Weights of a small GPT-style language model, trained from scratch on English Wikipedia.
Size: 14 layers, width 384, MLP 1536 GELU, vocabulary 2048, 26M parameters.
Training: a variant of Muon for these matrices, 626M tokens.
MLP neurons of a small language model. Each row is named by its layer, matrix (up: input weights; down: output weights) and neuron, and shows model dimensions 128-255. Each number is 500 + 40 x the weight over its row's rms, rounded and kept within 0 to 999. Numbers have three digits each.
After each neuron's rows is what it responds to, as a language model described it from the Wikipedia text at the highest values.

L6.up1433:548541552510431551466461427470463522472510433476437501509488609455528508504467444535517479529502503487547550494562480462488432529405540499505533477510502464555473541561526466572482501525523509550516465488475526472529394503483471508516452517589524467433442508508457511514479564519448508498467466468409526455470590540485503608509497531484542518657540532528510489499458513538465522484503
L6.down1433:455516577465463590476453459435554514529488479548479493541510483506475444537518544541579546508518526483510457471461511509526485479571530520517525473483475464545577478441476465466518478555527567480560462505480528476528540488440492549555484516519549523468568533506464420476529571466535440522472421460488510539413526509502462517501460426434589508496496417564508484533506625451410479481488
Description: Month names in dates

L6.up298:556453491427519504504500495481486520483513467505474534471518508541512502521564516505520499463507564535477572421510482466446442454464566428514484521545525514514498459470549514505437484516526544484452473565584496461476535529438494545477569501534522549500423493575496519439494504500433494434488535547476511458523485490483503537536560483506487437418469514481529497477457447480494509467514
L6.down298:561522489490490470470492492514499549483484495539516580466593481513457429422458473483490438470468515461469543519447484524486478535492553499544514521500448495441547507535570477454484497488517432522454501488496509504501462547431505531406530435438524478409579490459521526499477538479539527467525542483495448518559440497555503471563535525555496469455436470493482432475547475466498454537468
Description: Split verb endings

L6.up863:556475486476560492532561523473503511553599511506433440469463549429514489390488500422512471558492474492566499457473551483570585485540505520510538505473410471562507471484578541467431514515507493534488396536531470459500573472470463504475528477488573453516514425505498489503455456474484577537394495518473504504475538552513569544481480565408451525489479454460522451513497489552511495523568
L6.down863:511511510473514507497468519512568560468454439512476397448487547502593559484495489448509520490503504514451417450480488533473549554503473528606495541520524495497506564488520568527486614460501439472590479531433486531432567490519508475449518486466530503462521495453469547546540521422536473456469589487448469475445574491460491495521493468496468484552511558446484501516526528404552520541555
Description: Digit 3 in numbers

L4.up241:499463450491524498520451541543557553546520474541447503453465473445531497656471557449533547463454532502557526465501456487475481553489430431527535461450508553509398556525560465535559526525484444527507538467517479532514477464460484509492496512479487510508510532493489485436476538540507539516505526538543441427463484516533427558513515569468566535527546462532447404470531482462529481421430
L4.down241:550492459537513534560544492396536496473521460531527558491527438486483488561517528465496476493490528492479521476522502473548523520521593500431494536474509454446518530503480524592524469525538558490503547478505488462521506569596483508439474495568492502434483513448542467506512485517471514500405473583457565458445526494457522423498445537454433514474483511431475581501481538487551539490456
Description: Word-completing subword pieces

L3.up1030:473459463492455465512466464505408598461488542474563541470587470447533469528479502439473496544500482511603488413467567523491548473538488511563463452484539527556457473523534518438476489482540516442503479539554485445466502503576498500496550450425469518474482523543531507552515505487482542517518374552467541529455522393510544530501505517555519489458558489493488506540521487518520537555480
L3.down1030:494477507528542446479456505450449518502547466480515544521510520452506543495451440439439459601540510489471508463498472514507570568497427457501522516544478475530460406551496489523503481599498437436559417528413587528552489522532487464508466454540531555525506506475499545514483495490526508480535429510439544500507497500451520473486531527452496515473476460472499494613510485535500585547519
Description: The "ist" word piece

L6.up826:476475495490519443528498488531466514510580577548438462467504627480513560453485499532523503538462471531466546495474558467456548459485471511528507485462523501566540438523477587483547534511417520528543469454489456539501479552425462524498496478468501520456497515541464502498563490583560452503504503479485541502505515500487440583482520521481537481484509558535469508491478434525470492443500
L6.down826:491540507506489568493549531539546495471501453494494505514490468535543410529486475466490453515438483476502469507528557445494476428415507564467489528475484534475461526575464537513473423440438505539568494499473471476462501554498511485544466448508468474434497516522454465476457440525525501538501517456551460533553514541460573535509485522536480446521522485504374515433578501548509516475524
Description: Mid-word pieces and list "and"

L6.up1303:503497454554466518536465465548547439490443483507521487538506492546526503568493474448501551447491485516454546491475516444477557521494528515507457492567469499408531550554461448456484537582465508448510479499506457429484539421520530548514408541490441547588490478591425524480527449456499498537469549443474578502480538553507481540512457502497433556533496491528508529491557484546581445469524
L6.down1303:462562528533494476539492550412539487507448490494613494462492574541482459517515511425497486491467471553483431552455515471531465427503529460514522547519492481481568489460479430506504452504518594608440467491496496531558492560428529541476487452532479534490528486579441496481507504503476507508430483496520499473476544440526522492492463472555522547503489514482505570481428460551476512504527
Description: Hyphens inside compound words

L3.up384:568466424480579544502439481467533499479511520543494580468501447508498389571480465389551535411488473432525495470465404478541511493513545517559462513506450474488554491511450478519498599414468429525512491422600526494568535484484526491554590537453414526473537505519569532544507582500502486503514504484473488537524586495515529478440596567512502499456531509507461499529548513522478470549539
L3.down384:499531458514537520485435541479461437508509517620503586406533432515498408480557448418523426401468547468494515454495503507510498447492526496487434509545446478472531489467512422528549645418479449453522514491512470549512570555476486531479597537458448511485492527511505456525501559496500445539511520561455482494512488571560566479508531517491532508488478450464465465472591518532512530549544
Description: Word-final "-ing" piece

L4.up277:454461433493483477511461521473500568523475481506477554472502468507506501452499517481524498485512470428472568524468496513544567501447427489446501483483464515501517613563536473459540497419501421463490506444489509533545540549464522533493437533423489508504550525559419505503609501459581497519499451539476574534467465472475516530448473501468474510489472618497491509437504494511494434467476
L4.down277:519507441596462513480496504552474425536466612468524401481477482480500474487502445533488514496503487514524492434546531503513459524498495482499486521503486536519525447465520503572503499562530469512481468540491516459470500498462501506520452577541487513468444537533487489471448480437449509503448504563555535554476505463486544510544523533457507471527507507461441521455512471485547594511474
Description: Mid-word "at" fragments

L4.up375:535548519414482535546494472490438446498572459537469425453541508518551466453508519494496484464490480499527521511602501526492510437388580555476472493519572514543567473461488520559531436495480522550536489546556479495498504478532572436492508489548596433566517547510580500515444456473494524477460490480548477532454550511542541546391563461436510496497444528517459519489475486500465522491527
L4.down375:454490523478507451517564528463489521488413424570581560471549516465535525542498507426532463501481529414505451447536501489478522512509495470502446543494477515406475487416521477525486487552535570513489491538531443478489558466482463501462500484453497508568449485530408494437518548507546508508503448536513434523596413408575502501533515548490507461431504447468481524508533488446483547474482
Description: Word-final suffix pieces

L4.up232:484530470512474488505499556556528532463535457501437476578385433397493461519486450490552491544481450529509492510448469539469425499486529494534534484525533532477530581517522499508457541515572488553539415462546422461483539409469522520523472564534508533474466447546435530499462500529531494474469454481495544490492469475467529437500508492557549561525544559535430527468550571507517496481498
L4.down232:556457545472512514533571500525513538507552460477462386472493524548464565527494527553571452515496517475549479486550494461434484494537462501502541512495539514484587479505507518528464484530423448460477481450473484505461467504453443496483573516444560494511494460493475482501518557505511520520420519527530503530482500522468513532489503532489475469506529506448505592418480585487491522481494
Description: Mid-word fragments, digit 3

L6.up524:597488509621582473515488452519494540505478442511427529433404476519537436450520460482419492544465491479516535497401504439499503495498465477512537476588445526499499521557428484527485592428453530609463538507494460472513443442540443428534478485490513550527511519538498467474494470469481489503509501524518495492365544493555487498494500551473551572555449458483520499536515555500480507477549
L6.down524:544510502479579498481455512469509562471463504488471541470511460547483468515466443508494517483471543484430499512545448524558529538447439515456502566456530529455472474546515504465590557446508536438531594502591486527534519468511523449535427477530483439452486538558498464429513437492565462475516514521547583491555506542459450510475556454524562519447590477549510482531449500430503576478514
Description: Mid-word subword fragments

L3.up658:499514477505526564499432506516463505475471520492533528561476543495421559510520509502522501569508443525453448482444502490449444497529478535532504481466411442468449503560584470517522472493467426497477509571528448400532472504510520507574510464491511481516519450491527474466456490529449548494539542575505498455458464446506508507493571464440526471549492400470584501518519473438503530508442
L3.down658:468523468472544484501497545505544533495442479483498517484489483478414449492530515535474430517526480477471535463482512542494462424484492577480475556523502496525564441455520498534517515497560478473467509550548576462641496463505562478464486427534542427592497567513434522464461512494579481464489488468546478452579502425521501487461535497496584486507507537496495454459482465457479561508441
Description: Structured-text word pieces

L4.up922:546446484512460536485572486486470562493523526491471480536488529476504508495422460454528532548533523518527524501471507509470504551511515503533500476451488497539562482490479453527504483470543430512530479510487466473520548526524542417532574479531513485560507522456518515569428507462533501578504539452518485518468400611450463492470458546509482514553528548523534472477562466506519494489488
L4.down922:498487608517468491451476396456496523475557534547518472465562467499528610511513470506458553516441468476473462428531539483528520530472529451497517496542543566513512547515480442435521453497525451525494522543403475484505480580513569503449443495477500484526472431496522437546483511516499509445487513461556554486437474528485502496489496479556414454481449495525531546415551501495428453533505
Description: "he" word starts

L3.up1414:502524456522549497474525504520489507574398564487501409514466482543454443459445547397475504499531499529495522480521551463478468481438488512495548525545466475488468589516544471518572500522508457502484453535496486475429521463478453543471502500509517459441523540451537510543546503501534502524482532484438532478510466436433486493536446558477472504564560546569504483518549527508455538480541
L3.down1414:567546479567565484484504561545410509536438531474498471503518429567475410499481514515509493504516494475471490458490524471514457475459529550474599490573511482484470513457487432523522538557507503505440443559437503430447537425433508511440512478503507475461422516523505466476470507469535458541471495552491459510525471407460488516506437535462544495539564487570482470444547497529526560465517
Description: Mid-word "at" fragment

L4.up1400:526546489564422517479496446525462502484535568433521476519503493561481497493506449533524523419542488515564531485511496458549491451485457524531487458520458445473492463466434416518499479514480498482523534487477453514548462599512543588520492516507529480611454510488536477492531525535481505495557402508479519504479510545472522495500519472502504447441448523529472482518529491408571443438578
L4.down1400:477506447557452468443438548471506458529506523496455535523521415489490485523488506452474486493538474516447444408439544501554517515459583537507433482486524545486544473538483547490495539462505470487477517537502470500548510556524471496484500454457545438479530498496472469468550482426462483480549536499524538573489472528488486580477485515548536491479529553570534499506525572527444547498465
Description: Mid-word subword fragments

L3.up1432:456405468460482509427483433472499593535465508522590484519451505551451483542498484491493551544527509449510502499504452516543476463458519517517501489587503518541484446461473483518601392540488507465530498475467520451541502591552497465501540596486471482513486476554574550506562522497481492491483560549525463463512547452500470504497462559479491540495545568594475487582468525510543424496500
L3.down1432:519498560456495431462529490543588443539472484480534476440462503488491502565519540491487537523552495458501460549477495515477490424419444496442497476500485520522527482534523486452443478459486555474551464515410481528544483466534510529496495479467511440514458444524502428468537501460523498501570536515521493466490562443506409479479556483520498515501502511518500507472446440541433472507571
Description: Hyphens inside compounds

L4.up19:452426504496444427496500469479486516557482492657474514499466501563439505530416488443456450540508488536529564557537462538511447441488496564537502463521516414516541537539486541532478476498569438439526514545447467451523516527593562524485494494540493476452527506453515463495483473504511501557508490524526541523519559490498476521382537460465465519458584533517449568507444464480439477451509
L4.down19:490413450476580449542437501467436478578541471507473488475515543451501437528556497449436561520568480498450543574466480542573478409472505464472441502537531498468548493460471511461479485541512570468540465511487420499505515424498519518516422490422538536485609408502480511480515482443548512485485479487519484519492470466601521563533540504453438565461518529509482576498526552470478442460525
Description: Hyphen in compounds

L4.up756:544500542387504461567495498555587492531573488506580498470489541456493524539472499520536483570533526567543495528572542514537531521544624464506574476589529534490525480456521450525435549510499440478514492549501427476530518484530473582441503475544501540522503464482421423533476533523541535491526505515483504541407485477573484473531555508563469444482500531472581475546516519552408483492450
L4.down756:526530463509506444506480462510514396478533492527522518497563444480482445576504460463473480561578466411456474433430462486577524525486459403528456494488470480513461544560431538469472551545450502573455482547538490490500492426447450492508445563494442524540486524547504554473546566541493483530497627463478417540518455443475506509455500446514535524483514517538537531472442504487466510435526
Description: Word-final suffix completions

L4.up1500:524489473451545509493540446456538518506481466542520403498446505491447448522494485462536456472511429505570527568546556485460515514513534550480402505546454591471502544491465459512470526502552475503475482460518430537456426602522523525433521500624471566424488574540526487512524515506497483518484468436474438468506504527534510508543508499532444550522455518522492528477492507479434410531441
L4.down1500:442553541529509522547484521491542473445531488486535585513483523464547500535558464558494516527515540511524494499501462479555524530453521506516485532457542476450532578501543481495494484515414551438546524473501507444521577449486546588479398580462494541505499516449535501424502487513475441555428500467514532551459502532504582505514529435547403502506408536540458491553487589474500487541418
Description: Mid-word fragments and headings

L6.up317:500516459533463525517535409534464519462505529523419448511518487550518451549441498515470481507482549489444477431529436478567487480545544481483482467481517513492432485486497500498426494462463519482484460537466567532510456520523529458504450498551494512513507453566510496512479576479509593497520483529539535521488540528449555476515556435429472511507540480518443500545436443482515478476485
L6.down317:472493497480486518498517475534418500484522487491500456531533548532477457469499455483485524477451511517503520486504532514473562473466517581492440501480506460492477522379527493522473445498494466436482544549525572408548627460494551522518562497531420488477486514516485396531523528457512536466616495427456514513579485480468462500539595502445466517485534486454520483538476495527466505479541
Description: Mid-word fragments, often "ed"

L3.up695:471489461595441582444487428419549511523570534472428514453529508397434496544450395625510514482468535483426472433509473471532474557476502476497450580517443517469543479523495472471495568485515516566535529500496550419503419518481484515520455492522380474513466558502554428519501466434466534477517572486465502504508502501462493521528551527530454484470538578514550465496539476553550467495515
L3.down695:438508484544499597455480475410473502492591565465500544467486465481485513525514482560518566419521538452468466449523542515502447588488519478420488477615461510484488431493537459508497530514530537470493514510479493470484449487397515526508458536494448447520464520474528485450447493393488552495527504455445497517505482488502508474529495517490510460501525524524537462454564442419620536553527
Description: Letter e and subject pronouns

L4.up761:502597467476525547496537524452491571487526544368519505522481493576509498473574529462512505478508519450527478527534459506501485462543494547555582540505466402461553518518494486534487549514520488397533530493477518524480529519523499549514491532506520522534523531462515506512473554467479531472584531505538526426465520548530450458534553457487419573495495543455523575574481475479480500418497
L4.down761:456497484474569459510436514437540534495536571533511521499462516535532532495521484501508482485446532463509457458558562504500522514448515469563428440504440495463514533508494484491456453475519550555485486474541513468512433501436467578475486491474505488476434436438489504521494564505525515509529474494546459536446463591488517496542504561519491457505538471497458474440425592564519440573488
Description: Line-start structural markers

L6.up1237:535535475501480489558547394466490431488510493438496499508481533473526494510436570533553571527451552495465447533556468496513531503484461489541548518415580496492525531529484443465465473552447500487443554529554532557529498543484453494462481474472508465532510486494541456511422523519535447476511550395566448501479364466526493475445517523459460499469596471451470456535549510426385509500477
L6.down1237:528447504509544546500460488470639505504553533488492497503460525486550532533567479454448491543480486500509502527509512499550466520494493497537499526428495444480510432581532489497522482535452534508491520510516506473543419533454519506556514482481483447530494463475447565513500517489565496517486493542526512532505443490512489496490454500488503516540473592492532444498469523494459531437493
Description: Possessives and list markers

L6.up64:534505454473542559590501443513589553512464507445495480558469500472631494521521451440577543545523490480525505458507548542492510463528436474448480448523477543558436499458508491545545451534392498522505489502455488574464473507452424452472478574441469481514522509418550491496496529569415512494480479562532520457521442521512535447495478550488521486535474494517506547557517480443491461471459
L6.down64:454540541490466450439494478504521458484485578565530496582495443494454490482597519525530511506489493578521425543499554548468524479444532610484491556500498487500562500462488431545496493479527635472523556537550475514561491496502608508536590520417475469461476572488490473481451537472522456524459553499404484460487531506465484432483460457472475551520495508440456475523475488483476479527514
Description: Place-name completing pieces

L3.up1171:459523544514497509553440489536446561529525452482541429553497451508511468524513439496479452506442519500497524527507461470519509514559465588502486475431478550504448486441455453594466523530512534485549522487526511519471493505555501533480486388511552511550487477516493487492454460520537466494471392440463555484488467510375450536520520463453504542493520502495551496530541536508522510512534
L3.down1171:476543526511515503481425469523505469506529452519499601529473465480444507576524582458491424463442428496480480493567501556546493529494438541526496560493580473462468503456446565607540497493477518434521502529427489566493512518541442466479500440501540512492528457452454506435487512505536532478614417574558485540488461461409478496545497397472575447552458476464495513558535581495508528492505
Description: Word-initial stems (Or, Med, Al)

L4.up961:551507496477468483471419537578484518483512509529512492531552492525529472511438561476581409439495520494455551460516509506421497534506544536477502524588530553512512442472493457562469519478442591482485527487488496503542473520591476531546527486539502533506440488458484461466439495496469480471502503447500431490470500497536474473468513513512473526553487481410437502585452530590509569495416
L4.down961:486512513521509500567472558505537561497498439466525480447522495536412519488419501495516535449467528569462532449503518546426555465586548432584501456466488551537547519442511471528470455551563490472473477520490488462495475475389399462498493463493492443526563453555500496518505498488525525455548523510508451488485511529498457551600594436534471491520517462427468477485487490480499487530467
Description: Word-completing suffixes

L3.up469:479500557485449492445571458487454512440504475480514563497449509498471465505518419498495499508499532541530504459608602489482494532467531563483516423511472522456518523497572489452523487468484544570572499466460473442477520429559479473489550485556524523475493580511507457462500483448453519535531527513572515485582529462452565504477430515481498516474562565552509500451470488521524409511578
L3.down469:486501448537491519521509516452396551483449443555479502485425450463510551505498479433439424463541525458448480506542513587519508541450493510483505462473483526554534532368530516462534529538397497523431465527474465491494523538472513536459463498444512460535493498515479531497473529489465450487513508513470444524550502433553544535505565481512539475499589523520459436468461463449499488554536
Description: Word-completing final suffixes

L6.up765:428457491520511456471425459529537557502461476458456489539498483497503503499482527553485500570452545502488490486519507466496459555469495455571484507463455453505526427509470527511488597517497446542472488514532547531544487456518480494558519446472484484527488549509480519514542501479456559521514452536490486465515515486468468489466461504560561473496512480465477502510449527466510503556428
L6.down765:486486482510430576496540460477445496480450537519470470504443447509468483525586529459528487556492516529525445491424520442512515475523557421481413508522547487533498507501457501538543553557537571456546520481450498456500469491554479412416400491508471521555478511526519461494446509567526528537563491536564514499488493551487440516495567547510424480505477541521431427523552598588454480454599
Description: Mid-word suffix pieces

L3.up127:537491524526505524459416526499533521499511464465507502583487535465514428434470464468493570522468520513529527477483513471545444530421449522507426518431461431503445567507536475544535528487517458523500534460507501522486438422515477438551572478534440468434504499505493534519487521513534483512468604523421576527465446485512490528525521509530496520509505529525557463487531533457502385509558
L3.down127:512471500519477460484493524493556512477459497522472494495502455484508581439543502460506451458487561519473445400523502476486454482495517501528511571506559459471530488478538417556511599497486503483436528505425434558519473489373538541473449459508506470484541457509373485453481486469543456491517489519522504491471501535523522561479573531467557476594478479446485488548502493487456532487494
Description: Preposition "on"

L6.up354:549532535493454465508472426508520513505497494512531490541511521509417467512520484519496505526533445472486408482460505476486486490505514519416434568552565441589459484474491472488523451482538524480515485407514458440519566591565497477494524470467461547459512509565505512438510501474487574491523497487482464477568465570459523546442518508451498553399389491575507527549477445566473428420539
L6.down354:440485514512514464506490367491552557531497549489545501528589423552499476535522457464495420518504539493541456458486530482475491529482429547503428490562451450517520537527507510481488525499509580494476465466429525466527516563589531564437511523432478454515530440496556516504518519494523481499430553460541443505512485572483424509529529534493547548514489447521476511510517490539520537520552
Description: Proper-name first tokens

L6.up916:527548529408485580423461455562583499476546540432426560526531480527468516437500508592510584428483492465537447542508536419440510579505457464502470530465483520461435528509474490412443494527480450542509499498514541477563478559500474488445528493525475569533556419430486521465507491460599553507489521535507483516456479502510485499458556576518485556540510521472482528520581515515518498426481
L6.down916:558430515531471419577500432462462454586426567508518475431489557529472540548516532467490529562590542520539485445453446529517458555499504515480469444458493511498514507450536450490500531537566520501477483563462502481508506499479511402483423464530516462405483525468570506538537542447487455533513462506518483553432482564523545486468478520447425511427525479421467434418485526460466522544516
Description: Sentence-initial subject pronouns

L3.up952:604533543470479493497498473566552485446552471456506459491448522553562478444515438493516430458473472583568454462596488474507454489541509477482500492525554514462454492573410468476549476482597464468505501452479599564520538505559540431527541489438583561549525451499594535536507519505538525510404478454442538497541452445491442438515492488569466550436565547536487541535418529480525373526496
L3.down952:606537535532532465530533533544513481508525477482510464554506526441537489545502472543463487522473529538536502461500458504498418507495552531497554490557570498470465508455446444525545468498520552455466567523333487550503486465463455531564554451493503456523491493494494522512484483488464428602465458503474475502496399479495493489592545405544476495481600524516463526546453562516487501509458
Description: Mid-word "ad" fragment

L4.up1080:471560552515509502563567514545460495493512465551496565519500559454476481438472418435493535483455485446488537544496522506522481416525506528509526540502477583523470620541499433520529513554526472499438456512508470472461520539560460457490482466525514468462502586425469560542499551449463491490543470412415504497545444474478477532557502485563568523588513477465547441515508482526494476572492
L4.down1080:510468507391443518438545469429435518551500484444465495487482458562525582529476537548514494535412478515492484492466489550480454518521523523490482551552518489490536474445591482581444501492427525541550473515485387563509464473408423460496529493567560512526472484473470513456493468549508485495453530490499469514523550472484531495434544497542525478547488495498473566464539545424535573513517
Description: Title-phrase prepositions and word starts

L6.up938:550482527509439503527515499495428391470456415459548480517569577532543499514412550564493488495435532510519502533571489526511519499517535509521418508553509598410501512503544487547511490534549557508503559481496470524429467447546411471542526471489489475541505537435435436480508528537449541462521472541534549535453504533568506424463458475518446480459430446499510497574486564524524474559485
L6.down938:504516484550552498554477480559482561492520514517535528535493483507499501497556522446495452529511542499534504511517549551550451478490452414437535490452499522536539478438448505482513486511518516419482467454490446531519564535537522467486441474523486495564528388537580591492484545505522564444518465506500509461490558501502492561612521506467448421573484493449541504488517459452503472500553
Description: Word-completing subword pieces

L3.up1275:535507532494479497482494465470451542459488517541501439503473492527518549437538453489532541559573492456531554524576496462438479468478538570485533536468480510571519574483536454532505490469557507506494545570506498446461506489552548473545523423490508532510530510420544516556494555535525522425542540524485536505443506449485501534515482567444477510503521465480508459492435432471533526501398
L3.down1275:507502549469533522519525570459446523506475507519461476552450514509569519369509480528497518556504504558494480535551459535473472497466525529473549483453455516539502578516482473504438495534478425423406482522497490462459495509497503584500488450473433532514508588532513498553455530498465475529501482437504490543491466456480553525493579506467540587491545443469462422495474491507530494503388
Description: Infobox list markup

L4.up1480:488532509517564474529443553504511434543475524478534516508478502490465499477454445510455489484428538543497431520370458432500518544490535511473522523488435452489445521509523482597559466509469481511586516485476520470463468567572550517583525453486396531552509462562461533561545467577498534503533480512509537489550551501444502484500415478489503530535440444445504527489509487475525418546530
L4.down1480:620514445463529509517492517551469484474484511511508465409512560577503455477501438466528442430469483568535463505510496470430534500529472458472451469441476477475534544493493560505469482529511456496453461555540499549481446513470462551508543510481492434437467480515445490540461498458538522483478454480529539529548505428436535470572538450571489517619464464531532496431443516473532464549574
Description: Final list conjunctions